config.yaml
n_layer: 19
d_model: 512
n_head: 4
n_kv_head: 4
head_dim: 128
d_mlp: 2048
vocab_size: 50257
activation: "gelu"
norm: "layernorm"
norm_place: "pre"
norm_eps: 1e-05
positions: "learned"
qk_norm: false
attn_scale: 0.0884
bias: "none"
tie_embeddings: false
parallel_block: false
init: "normal"
init_std_qkv: 0.0271
init_std_o: 0.0336
init_std_up: 0.0388
init_std_down: 0.0388
optimizer: "muon_hyperball"
lr: 0.00694
lr_mult_o: 1.08
beta1: 0.95
lr_head: 0.00469
warmup_steps: 200
schedule: "wsd"
decay_fraction: 1.0
decay_shape: "square"
final_lr_fraction: 0.05
batch_tokens: [65536, 131072]
seq_len: 512
doc_mask: false
train_tokens: 1327000000
steps: 14630
dataset: "wikipedia_en"
MLP neurons of a small language model. Each row is named by its layer, matrix (up: input weights) and neuron, and shows model dimensions 352-447. Each number is 128 + 24 x the weight over its row's rms, rounded and kept within 0 to 255. Numbers have three digits each.
After each neuron's rows, "fires on" lists the tokens most often at its 100 highest values on Wikipedia text that the model never trained on.

L14.up395:127099111119147128099119146122116104154100111137132182126091143196145162123140120115115130163144149080117129123144110081126174171177106133141106146137132127146151102155128087106176157127138125133126169110159139122114146128167114114147155122127142076167078154105172147154137102099127136092
fires on: " | ", "1", "- ", " t", " | −", " | +"

L13.up1917:121176125101100159144118089070141127099119069094111141195142154114150153149127105125153124152121118165148097106100144152110124130113175146134116075126129161126128134108145160132127094115148115148128085136091134096122142104122133101164123147139125164103201101114130138101171110141113089127
fires on: ",", " and", " S"

L14.up1645:160086107127080114099132110150126161153135160137145094163149155156132121138090146108119126137144120125138093108110142158089116078106119133116156123099162093122143140122126107106122125158118085131113128145159109137146085120144126134104106130156135143086118119124121169142119103118127156135
fires on: "1", "2", " f"

L13.up776:093132112076173182128115141133123149138096154076136102134112103200095164142141119122095115130187169130087164125123177106107088117132092110111129121169101104135127119137140143116107105134125126135097164144177143111120125112145132101108134106078076115157114147105120175136148137081110134119
fires on: " =", " | ", "=", " ", " t", ") ="

L14.up1349:110116127156138126114116129135121119085129107119154141097138133117116155160139150109102104157153122107176128143126123174120116155153148140121160119127139101160114122143133079154095136100162133084110099148136136143090112126145086140103126106125097153121130096169137102117107097139132131178
fires on: ",", " | ", "% | ", "1", "; ", "2"

L14.up1457:097127106140095144105131101133108115150134101135117134147149128151093095127110086135113151124121120149066160128123097180123084164139138130122108134107124139166142123131125160109188125105119099097113115112139126104092086122113102078154152144143143115095118082097115134056151111160120131145
fires on: " | ", ".", "1", " | .", "; ", " K"

L13.up1298:106072139105122116115100105142099172122140113145151109132105118113184111126160166129136157136116118077128096090112091092108121127149148136129179172132082177122129099081113067137124110104142146137134150091115146115099090160086135136147085096134089079127144129124133142090114125153127139154
fires on: " L", " | ", "2", "1", "er"

L13.up1120:151120123131152102153082124136144142118152115127121111111107186132123138111094155128142118105134127099138106079162176121104119157156146131123153088148141109141127140115126119122149141110131134127072133106128154126111090163121083103115138133170107120166154100132188141132110111112125156150
fires on: ",", "% | ", " | ", "2", "3", "6"

L13.up1494:138118127136148151141123104154152116140150123155126157141139135123088096074093117132103106134142103073079146132169139106109137139116136106109201105119131116161074157137110087118133102136143162121136156110107173117151151136144080099144086128115146094101164096145130125130127130103124150173
fires on: ","

L13.up1916:101151122180124153120118109159126125130165123072148106124125141117120135126166112149127121136082117161122113163090153133138152146157170129131097116133154112121139169135107143130142094128137131124103115109153074133107155123098122077099140076137156136155137125086135127075113091152126130121
fires on: "1", "2"

L14.up1715:122142147157147128111101121096098135129128117110170141141112117120138148154156145080139112128163136085168094150119126112144112151147098160069084121112122133150154124128099115132143118121129107122102142125108101138111143153146142116142168138103132120118163159120130131103123155096114115106
fires on: " | ", " Sh", ", P"

L14.up1843:131140143154171129114114133150101110114100131149051126143108130083087110134080113104153130155140171107116109130111145104137125157102112157093125108129134095145131141191104103152138080153095115149130107140084125130165141133098124085112137147141108081155106157117138112126135110167133150116
fires on: ".", "-", "1"

L13.up1807:135126093132109134128112120178091172127165087115121135122130169155112115157109128137131161120093107106107105132122078126101127126178155164124083169150129119134104125143124110155132146122128097094144111072153153123143155148105124163131169137117123105106172063087117117164166093108134139162
fires on: " | ", " × ", " | .", " | +", ".", " ("

L13.up1369:114087161162102139134158155092117105085135110132097094170155150134139099102109127123127103172152149145120139131151137111128113112102122128133116113151173147129066102179095087125108110164126123111123103137097111103113150108118143130115143145138102095141142121168147113172138147172128131113
fires on: "\n\n", "\n", "5", "0", "2", "1"

L13.up1903:137092152118134127117111104083110114094108131127152158153136127103149106166145130130113176077112168140093097153174119163109115130166109138132162166165158158122141137107160109105142117126125137097150100135134132111173158096135130149148121121121148144102123143110158140113096137092129142143
fires on: "1", "2", ".", " | ", "| ", "| November "

L13.up110:108134120149125149148172131131097115144150138125121126132142148137128134101145141151105124112137156122118142112089116125153135115133150127181141162140148143126069170103132137173151075169123113068152138110159123100152103112151127158159120145146143103098158103155106118144113119126145102143
fires on: "1", "2", " ", "–", ":", " | "

L13.up261:124116137130116120131120149150123154122114127121152098149185158087066132161096131128109117160137094136134143126166120135141186089083124135122120118141101105116133126075137118123148134123149126110129137137107120108107123128138125129064141141116148109133154178152124150156123153137126092103
fires on: "1", "–"

L14.up666:150116118111079107144098141175129178114143104122109107129136157157087131122098107125103150081129107139136150131059112173116100120124117134102096110129132078148119110155126113137134116125125198132113100120149132078139147114146122144155115170154120115138134106113151122144123130154117111129
fires on: " | ", "1", "2", ") | ", "."

L14.up594:158160096140096143131124141142106125143143104131093125112118113136166085088094156098135117128086096150119137119119140110105092110135107145094115146108134097146100144107121136106097109119107131123085148096146137154122152114170117134138116154135100102110146064096139107105160145095149151088
fires on: " | ", "1", "–", "; ", "-"

L13.up463:123116144179176139109126166115116124163141145095098174121158081143159102132150146117152111139112080077126098133105094148113118164158106163097093115133131110158117109137062138090078100167171075148126120139142103140076120116071128125120125083095105099099118112125130102082093141117115134106
fires on: " | ", "1", " R", " of R", " |  | ", "- R"

L14.up757:150102136151133151143137157128157173116129113130132168150153120108163154126140115104173133155153143101165109170115154110116120116093132126088134107125159164090148126144133150147101088146117112122128129174149133136145097121088114099105169146155167133143137106119146133157158144132127123167
fires on: " | ", "–", "2", "% | ", " |  | ", "E"

L13.up1341:135191095087125125127103111102149132130100113157099108116110131125077112088143129136107123110114121118151138150097110125121100099166096139131098151116126100137153149139146116133137141073122151096123106082126137153153152140125134132144124118125104072141142095141103121155132124085129140121
fires on: " | ", "| ", " =", "1", "–"

L14.up1097:137162132120166154130129154111149160113114155130087143147181114134185116140108145091147142095135106098132161108146142107109134097118176073121121145139182150095153150137172167183106088128103145095137119154073109095125139138164121100169136156135128169132189139131079130113140141154129134134
fires on: " | ", "| ", "1", "2", "; "

L13.up1050:127125159133135113137163126090164157142125127130080170163117133110108141152173147100167118156163103142166117096134095154137121080160119164112180098135172100091106129123135102167108143113126123128096100126145113142134119101107107131133136158131089176124087114088159082141146152158127153129
fires on: "\n", "mathbf{", " | ", "; ", "},", "^"

L13.up280:108168131136118106114114110117090131097128130135119142130091130112129120113089128111126179144140153159101186120164168139120095101119145114121110154131118127119108148155123114146119087108133102130159107112094157148127109114127105126112117142154123149143136089150098129145146100150135138101
fires on: "2", "1", "| ", "),", "==="

L13.up438:133124158136102129130141142136117123103146147138135173081131124108131186121134152153157124131153136147149094167157102158104084135116172080113121140071133149130094134140132102113134074104153133160102116158144119094134146103145131129184138104172105151130126128107123118169115095150121128093
fires on: "1", "| ", "2", "\n", "–"

L13.up994:114110107125154138132092144138148126113153091128121175122137163109114111148163157149109174110079167134156131116178150170149104124129119108108115091125111127137119120148174131124154074153108119159115130088149102099090101138133117089104101141135104116104115147103162151126135157129135076157
fires on: "1"

L13.up701:109129109138095137117130105101148117170099177131142115120164133124121111129133132172141123068121143152112148153113138091143172123171132121098116129126128138129105128133102135079119132104129152094109117095194071077090120121128112117129153104125152131127110116113085098133133125103132150106
fires on: "1", " began", " trans", " Pro", "2"

L13.up779:117163124162149155102133134126122174141116136120127124109136126145132123144079104114130166146119110156156112156098141074144137167102136149100146097148135103091140180176118130120119165101112153137106181132089126070149146140121102105120142102149092128134152134112128105132141186148109123148
fires on: " | ", "1", "2", ") | ", "| ", "–"

L13.up1158:126183102134113067131109096140098135092101124120142148079132125102062114140118129140158115111177080106131120129113128111128149096118113140131056128144115146118145114092146102136164169171096152109144088120157188138151141105150132150126121103131146142159141103159105116118084100121142139106
fires on: " | ", " -"

L13.up1931:113097123110109106112144142137102077089157140122108093139179131120081118109127185143144150168114111136164118141113146138166154098101150139109082107140129161117105121157158110120120082188108092132154141147124109108128114132116108114115145101153119131096094149134160093115137119111124110146
fires on: " Law", " Bar", " bar", " law", " Car", " car"

L14.up1534:143144126135151132150140151191098113148134161114141125129124104151119146107137145110124093133107154072104134101124083126156134170120127127098113099118136124109127164099141080128128136050162138096145078148155161135132109109065118113153136141161076165164102134132166146117133142112136157119
fires on: " | ", "; ", " | −", " | January "

L13.up1410:141123148136118119119172144182121139118149124128133108129139131136131106135113116162163116129123172142106136134083129137101085118089103119113144077130176155155119142159159119112124150117078139146085130121153122164101149147127112101107110102105153143128095124106118126122160128107126097160
fires on: "1", "ar", " Met", " Mor", " Bar"

L14.up295:131134055146132128150127121113123112114139141133148109137145152112157065121145150142193134089140138060112173157130147108081114146142090153131123156166124121138110163151114134131113124133149117093161109101164116159144137119152142155119143144141135116105117104129124117189079176123126130176
fires on: "1", "2", "–", " signed a"

L14.up1228:135105144139116120105152128124111115097160110126139169137157142127155090107140123138126184111104129132133134124140132102137123096155154083134104148091154157127101117150135123061139106156116121156111137178133117152079093154116112111126099082123144143150111140157141132159135085169107120156
fires on: "1"

L13.up197:108165127113122114126136104130112080128160184123127119116155139162106096147123162139115125132135114087127106143117121124137096099135115142093090159129135152106094135149133160145101144162175131134136127124132076131114093153052109160131099117139106140140116093147144101159122123139137112145
fires on: " | ", ":", " | −", ") | ", ", ", " U"

L14.up854:113141092147117186136177134129130143122147150141154114158140142150129100168116153126078155166106123124155139101104152127113123095147137114065151135101117147153137153139133165127159122145178128144117119120152161143124140110113132145144113109114111108129114108117114139136157126130132131104
fires on: "1", "| ", "2", " Gu", " | "

L14.up1405:109110148110160118107140151143143149165137162116169119130115093169127147151123136095153140130137160107126128155126139133146178131098132136108159113125121101106135111148124078128143174112112103135137137145119139112135097133164120121131149144076113163102146114111131122111134154161150080144
fires on: "\n"

L13.up290:147153141104133121128090126140140142146141104099116157144153176135097154136116151071077148123085107146094144149098121161123105119145110128081183147155117151100123147154108078129131100146126144067168128140111157152108149154131109105132128154140148128116169111133126131129143121125129101158
fires on: ",", ".", ":"

L13.up758:106146131162140113133170120156105101163163138097150176148107106140125072133082100153125144138108102149168166141135152101146137143139102141130158127098137150129134116104111110155108144144151135144135153069171163101164091157137131130147099127123134160162135120124124146161127129120108142147
fires on: "2", "1", ".", ":"

L14.up840:118161132164121102129126131096106122145121114158147115138153146143141094147097104143151127131139140124146133141118142157155137135137163128091119130145141140129136146105101119115141105156110086092105157135147168152130193110158122114161159144127111127107133121089099138130146136110115139105
fires on: ", ", "1", ") | ", " | ", "| "

L13.up329:112102145124108158159109111084129179110154106138116150119116108127112156144097101120135159164110114076101128136119125124129148155139135108120132163134113155124124177128085094115171108119134141122111113166097124164149146126130143099105093148172072137097097111131136083112064089152104125108
fires on: "| ", " | ", "\n", "1", "3"

L14.up1057:141121127128114114142111127117082132133145153139133120146184096144139142138151103165128139133112143113128123110135149175093087140109134148109156120159122147094124127131127156148141114105123112102120160156084142102113145144128109130129100123144161167112123105105125109128132130145133133191
fires on: ".", "; ", "1", " ", ": Ch", " Met"

L13.up414:091117141097166106093167153113139111137177141124127136158124122126119106120162137142136166164117114117170111126113115076121131129110145149120115093152121120161111123069139094150132160154132152142145096124142121089103126117099133151110163130158115121177165126113126076164104115150131131138
fires on: "2", "1", "–", "| ", "'", "°N "

L13.up1356:164117164107184144145128158114134138131126083137159168135100141125160144127139158135129143167148143116148150122076126148118133094140088157125137128198102118100128116127094116162106101119169097155141140132175125157106102142162155166139169130101133109135142124108140101116096145125118090091
fires on: " | ", "1", "–", "2", "- "

L14.up1800:167176140169132158119122117152133135130101126128101167110118140152107104155126130158154106107094112139141135124121163117177162169121126087129067097094127145168094139153163144132098138116139100115125075121117142140135121143148124144146089144135148078124152111114156135095131106145133117096
fires on: " | ", "-", "–", " / ", "(", " / ("

L13.up1025:096135124156155135094168111139085188105117153111111149136145119102146152112167121147151120080136136096154135144089141164110137154129126107111081120171118114126173155142118151154106130119124140209115084139147114101104119125124132150107134142111121147155094129144064131121130117144167086165
fires on: "2", "1", " | ", "; ", " ("

L14.up941:075134131133163138113134182113131156129170110108138121152142160157098104137086186096092126124144146114134149138159146081142110144074143114107110106158141089131145118196147155147109169146124151128109144132138113118146142125118130122174151117176113113120138181115127102117196114100105140149
fires on: "| ", " | ", "1", "–", "2", "year"

L14.up1576:101132132127122149140130079145145146107149114124137098137097109140094139116120123131162142134110127129139151144143096140134064113135079115100122149134146121097151132129139114140107118150162142149155157096155170147165127104122136127104163118166135156144163142157146154163115191086145189142
fires on: "2", "1", "| ", " | ", "–"

L13.up1689:133149128148141123150113122141119108121137129080103120113134104134097136148119094152142149079109132112123146120074167116133113144123135126117155168161080113081156185114176128120148137152127130145148138084167168126132070122108117147171157145126131110115114111140117088126096133106125188095
fires on: " M", "- M", ", M", " of M", " and M", " | M"

L13.up1622:144138149132143148091091070154111169152129145125193136155170153136121121127176142131135155116132127126102127148107158133133160082175155137147116142138125113176122081156145142124117159120155119137151106150099154106141140119113116132135138108161104150109144138137158119133151165092160156130
fires on: "\n", "\n\n", "o ("

L13.up472:137136116131099136118154067126105107133110119132122164111107084127109124133111136116125100143100108135127106108140065119133111127126144119161163095091084110139119121154128143175164133145109132128132154092108125112109161100096113106172180105138083099141163128103162103146109110160107110145
fires on: " to", "\n"

L13.up1929:172147155157110100118118151156154156107060141115144134129127102165115108084124096164128121111122154129134134136143115125101143113140122130093144131112099093154120130164143170128103114159111110105111134149143131144144129135112140051157097142120126149103124096098129098108099102096145094138
fires on: "-", " c", "ach"

L14.up1175:149124109127142139130100120142120151104077093096159158138118147165128144124160108157140154109145130146141096180123096162149143125171138108142122164179101118080103161141138125118130159144117120132141119165119127116125143137139138130129113154194102160158131099094121130150136146113132118151
fires on: "\n\n", "\n", "===="

L14.up1752:144138163134122172112114121114148093143106124117132182107122134125102093167107155098074124077085121148123143154090154148146138123163108148115137100127126091155137124099141150099173121113136087127109135143125120119160147106133127175137148149136120124082140089164096189124177105089130142108
fires on: " | ", " | X | ", ") | ", " |  |  | ", " | +", " (in"

L14.up68:120152146144111140137118148110115124157134130140101135151140141133101126172160184136144152095093127170136132103110187178140082116137109141116150160136162126102153151136135164104108130115133106169144122158133073139107166141124123118064104143135094144145105160114115095133151169091142140159
fires on: "2", "| ", "adr", "1", " Cr", "–"

L13.up750:064119122160135081099148065100115110136099150117121133121068134133107181144163137107169129125158099137144128136129124156181126121122097130107104146146110162163176079108077133082127095144159148144123173123114152125140154105151118118151145129123093187146149102131067106090163113142132120137
fires on: " | ", " C", " c", "- C", " he", "C"

L14.up865:093133115137109155148111137103162137118093139127126130144150077092125093166087118092106170120144135178085089098104098174091168119161107121107172137131097127132124131109181143110137099111149107101102167102100091100089108121126108147144150118148097143116128121122091151116128121145145132150
fires on: " | ", "1", " | .", ") | ", "–", "."

L14.up1523:177150143136131112148117094150143156130131134139136135116109141132137166159105152125150110130127169130155078134082126168116106151145178152119142103134119097178135158124124131139116138159125111136173094085080146137113116122112121070100104156125157111157107080128086102134126105111156170102
fires on: " | ", ") | ", "% | ", "1", " | ."

L14.up913:146145105151152164143102129119134128154109103170162109164121160155076113128091135163111110138176141110129146106134127114109141101128124114162118167123171152128130120108179100076132124153119152136154071181168110129116154160114111083131174147094105113128101138144135138105136078174132140146
fires on: " L", " part", "1"

L13.up267:143161131142168145130104168125153128094086159111154115176095125158126129162164134131136126161117128140104096102149206160174134115141113121142117145136118153135115121143124110137095124127153131116101133132134093113100095161143095153151100107118138161104185112151127105153138148158123085110
fires on: " (", " \"", " ", ", ", " | "

L13.up1284:109145113157068120109128146143177169132156135129098131154093130160114110085132132140118113098097110127131167140124166130124105104119096128150090138129135174074101133166098086110115090113139134155169114076158164104146167137118124149161078132105170068079114139110139138133135154118121137137
fires on: "1", "2", "ris", "| "

L13.up368:116141118155095133119161145123105151147105159159081112129141148155125103163108082102100133140118158109136103119103147123115120129132132114113086120132131095174121165112100116139127148115134095117131097125096126157169119160126104152087092153124093093112123096114093144141141138103107097132
fires on: " ", " | ", " / (", "(", "."

L14.up341:146141125126125127111144144123116113162102100121107135136129126162164116117125142145123145129096132106160125106126154109107122147122116110172114156121162149146139073122144139104117064118121118117081111111120144150095125153098122134124125092091124150127132135133166126084130138130121099112
fires on: "1", "2", "3", "7", "4", "6"

L14.up749:096142081145101140133156160104177151128154169119142110120126133159144089139135105108167132112120118121147169102139105155157114160153099100117132160157138152113121191100179122140138095088127120123093118126124118124136126122158133100147117114105145100134135116107088159170062186146112119170
fires on: "1", "2", " was"

L14.up1711:123092119142181121116157100108112105070135084118069167145102163119110083080148146111128087116153076093143122143135100130145106161125122074148088120126128119144112136181117152150129162147112146164150057151183157107106100107103137085091127128126127120201127144119126118112155140158144114137
fires on: " | ", "2", "H", "1"

L13.up1933:153177153142134129088120093089139102140117114105126159118123095170132152122085137127130115096150163105168127093097129142068116145119141147128203129133130142125131153093134145187119090136119142161147108106141131069134128121121131116131114108112128128159124126158122165159109126093125122119
fires on: " T", " S", " began", " B", " and"

L13.up1111:155168128133131113109131100123087109174122122126114126166164142143134081135184155124092153112147137119115135121132142115151147087096184149115141123152095107096116164143153105108139120131131108127128039099164135115126130141117128131109109136164159139155121173092080182151108162124130116111
fires on: "| ", "2", "1", " | ", "–"

L13.up404:083131157148127150132094082144158110117082109133184134120104130148145123169128129103124084125112130088138057133147124134152149118153108148153157108156090116075131154132139096100093124131111098134143113100122111117151122144124108146147148151167134156100118146136147103123137149095139176148
fires on: " | ", "; ", "\n"

L14.up2017:152137150135151190122101116126146104084093132114129148176115131142111147069128117117111147140074144174131132110128125138120169109159135132135133090095132125140139111153148117028117099141133143121102121122144168122158149131094115104161083120094136143131181042124094090121120103152124126123
fires on: " |", " (", "-", ","

L13.up211:119182134163092109106099133142101113118122128132123151168111097138138147141150143119109130108110097144148101155145135122126094129145144176113147145131163137072125136111121160159158158137152108102094126146142137151126132079123121147137143144118081182125136097145171119127179159143120120140
fires on: "1", ", ", "- ", "2", "| ", "–"

L14.up1895:086127160148130137120156080107119127138108102104126149149142112170149153132120115155134123121127105087122091150152163100139151094103128091155133113143124149126117127162108139110142142151136112161112151161218110124093099162142120133157140076140114125141094172114108111149123141117089118100
fires on: "1", " Ministry of", " in K", "K"

L14.up2022:142121138156114117111132151149119119122117120082142099171099130161104092168095099136132135122092169109122154130137152130111183149093131137093141130108092120138184088128146147155124103151153155131158144160124163159161128126108130093179123164129149125165129102124116075107098091146144179123
fires on: "-"

L14.up1857:138147122131161125159138096126177122166164109118101115190138158092109122123085182127121117131177107146108131086132156113071115133144163138140140142111132095143117134137155116161102089101134135086166103125082143094108119153123103123130147148140119147122141120125080100151156141097161144126
fires on: ",", " | ", "% | ", " | .", " |  | "

L14.up1980:131112100144080114112132123108138153130135097099129138147139136145148165122129132132149122126134155161108144112137095090094110132120105133100125138140112144142174088122090145140157076151138152166137119150138118122102137110122097125198126167080096106166108100113174134121074107129122143122
fires on: " | ", "| ", " km^{", " | Team ", ", ", "\n"

L13.up1728:107174111146102159101120053132087124138120120137163126169164142158111114105119150127126135120087140154165082112128133134103158126113147138139165120134118129116125164098124088158099122189116167132133145169149130163087122103123125141151129098158133147151175115135129143141113150126111104128
fires on: " S", " s", ","

L14.up1499:145121153143137176138118124118145101071088098115169136100130126133096145153152124150159155155155115139118141100161164129111119073178080157148133133082109129140125140126123113110155103130126121135103081114142124104137144165085120140118128118154132106145133103131070114105133114098125083161
fires on: " (", " W", " St"

L13.up794:077123107147132124123155121112110156161134150063155108107133110146129155068129095146133128143131136100111103157169115094119060139155102123110117117118128135120121101100169165136132139098137135132131117107137126155132117135108129120154121123150110163118138106187173087124158157128113140056
fires on: " | ", " br", " | +", " | −", "% | "

L14.up1215:115154133109154127125106099143119142091146058121146092132121116149099133164159116130083172112091127131123152098122142127156147142116082145127138134180139159121130155126125158118137123116143138127109130199131131123079100094121114094092158121089093108172141120093146111114134131109120093118
fires on: "\"", "ation", " used", "ated", " involved", ")"

L14.up1846:130114111139161132144122168141133171090115137104114120134119146147072153104137128166131108129135135107160109171124089107142156170147150138112129100146113121165146103164191094132104134107176128123124143121082131098141129089123104097137094164112160074132180117125100118120075107139115134128
fires on: "-", " who", ", who", " he"

L13.up1523:118111148166156107147141120069109120098111100150160133141110145164148153127154160147147148131146115092145108142091144104160122127153098152139124117129154126124082132101134109127103123104143163175143092141088125175149099151191121151091116117114131112131116135102134136090119144103142096131
fires on: "1", "2", "3", " | ", "25"

L14.up1210:119131128139114124119106095137119149133147159138093106173157105118152140122097154111103164135168124127100130136104101140127117135157125107124140095140161104185104127115131125127144114125139144117138128140122094117115139088137113119123127193148102140105115081096122112123128143148133136133
fires on: " | ", ") | ", "1", " | .", "; ", " | −"

L13.up203:157128123128119130139152090106102126111118119127132107130145137145111112117139126128095092166157139117139169124115146175150135100124127126132168134119125154104103112080122159107154098140133133090116125150133103105116130143160120119161090088107137114152123150157154158132119111112134115088
fires on: "1", "| ", "–", "k"

L13.up1553:131129119070111093097090112094116143130118108120124092138106138151133092112110096175120112153146138116120168117142155121143143092098127126156090134119160118098129101123107124117150128115101124167151121119103142125136127126118112126154177122111142108117125079120077175126171128156135130148
fires on: "2", "–", "1"

L14.up95:137097158132109100128115111143132078151128132143095163144124112096136068118134105199118161125151154132095146153111093154151139139103158105120137134145110122132115126156138170177144134128120130166122113141150166140166158139108125132101091130122105154171095147140124134128151127135112118122
fires on: " A", "1", "4", "2", "–", " | A"

L14.up1263:101108096142140107145118118151137102136113143103144117159132165165082084115079121093125163163138142113130124135115121144168099097085155190130160109132126131159111139141120097121175100127189096091162136184126156132113141159139092138146117133138135143157154140146151107153123127113125144168
fires on: ".", ":", ","

L14.up1410:116142162135125189149122108105208107110119083139133128162127117142144137148112073152131128128111107103151142135122122142129166122136171080101154125097135158078145141136113062167117124122129084150124136140141121121146134120115117114133119158140116115150125169109112130139111113127128129109
fires on: "| ", "\n", " | ", "3", "4"

L13.up1137:157162098132101094125133117129125159107130181122129160125101120133075116124045128184172137107170113160110120138156120136136101144101089101098108149144133086145139160139179159119150090141112148159101097110091156147133086133123130108114130141124138127147131190158153102142125165160155123100
fires on: "1", " during the", " to", "–"

L14.up538:130099192116124110113173118101151165148183111165122132134174133113151108122119121166132104174126120152132160102157123141109153130117114129120121093147137139107145101106114142138131123163138122137080134157205083117123127132123099184168133115112135121152146108117151104129134093108133136115
fires on: " | ", "mathbf{", "| Sheet", " | Team "

L13.up310:106142135125142156115175163112148137151115149114137134165120114169147141138150108174074182134120161144085139160119137155162145047151152108157127140135073117123115121092119127102103126155154132096157148106101074119129128088161135143124120120100139108128102103171094186101137180100122175126
fires on: "2", "1", ".", ": ", "| "

L13.up1185:140166105130119169090133142127149119101135100125131111114119114148106112118145076144127145099131135119128180156130139108096155103113092119111086140183099140143148130093158085132147120127112127128133131133107158113150152120131116072141150110164126149161120180126103134133104160157099139159
fires on: "1", "| ", "2", ";", " | "

L13.up1227:142122120172120131119083135058121099126140119123115145127146095098162111098149146125103111157136182090137136158124088102108130116137130141156182107129128145092131153126116142127143107110087137138158080130128118140122142149149120110121147126132095141142172158167134106088135111147126166066
fires on: " | ", "2", "1", "–", "| ", " | De"

L14.up1765:127146143122063134124104115131142085127109112122092114136116117172103105158108118111089113120125114134100187113144163137164125156128138126095099125105109113104119125128135142123168149156122169158140116103135136154146129127108119069127127147106115093130115121111156146165110132132110128094
fires on: "1", "2", " | ", "| ", "–"

L13.up120:112173110088114139106096127089111089109141142127124112136142141125131095092104148111131131126148175111109103148145152100146114115133135137133092115149130088116097120150151104131119147129093107108131137141150073106091134077122137088150131117140150141148128112086153127132144176098119093127
fires on: "2", "| ", "; ", "1", "–"

L13.up1652:131113144080173122135104141144123135156112128092109162089134115089080086135148133137156108148154121118146124095110159128106104136147144113108095103126100128118168121159140101068111119152151143119092109094139153111152179133141112100106116153166129103147155136135125140077125104133150121125
fires on: " | ", ",", "% | ", "."

L13.up1371:135125113093160158148073110184079126142112090110101127116104145140152126119143132088078166112114078098161100149111147147142114149115170167126152089137153117114132111140089103142117112102075089163163106133106115139137178114141107105123143141139118147084148121140167145122166135104125116100
fires on: " | ", "1", "2", " in "

L13.up1188:147154107132138125118131134178114148147082122141156139144158131116136130156161162118114122116133121125141153175088162135095143139145123097103176129102148107126142127132157133145136131093069104116139129111135116129134129087129116064112118098179116125148102154134121146161144125132132142135
fires on: ", ", "1", "–", "-", " | "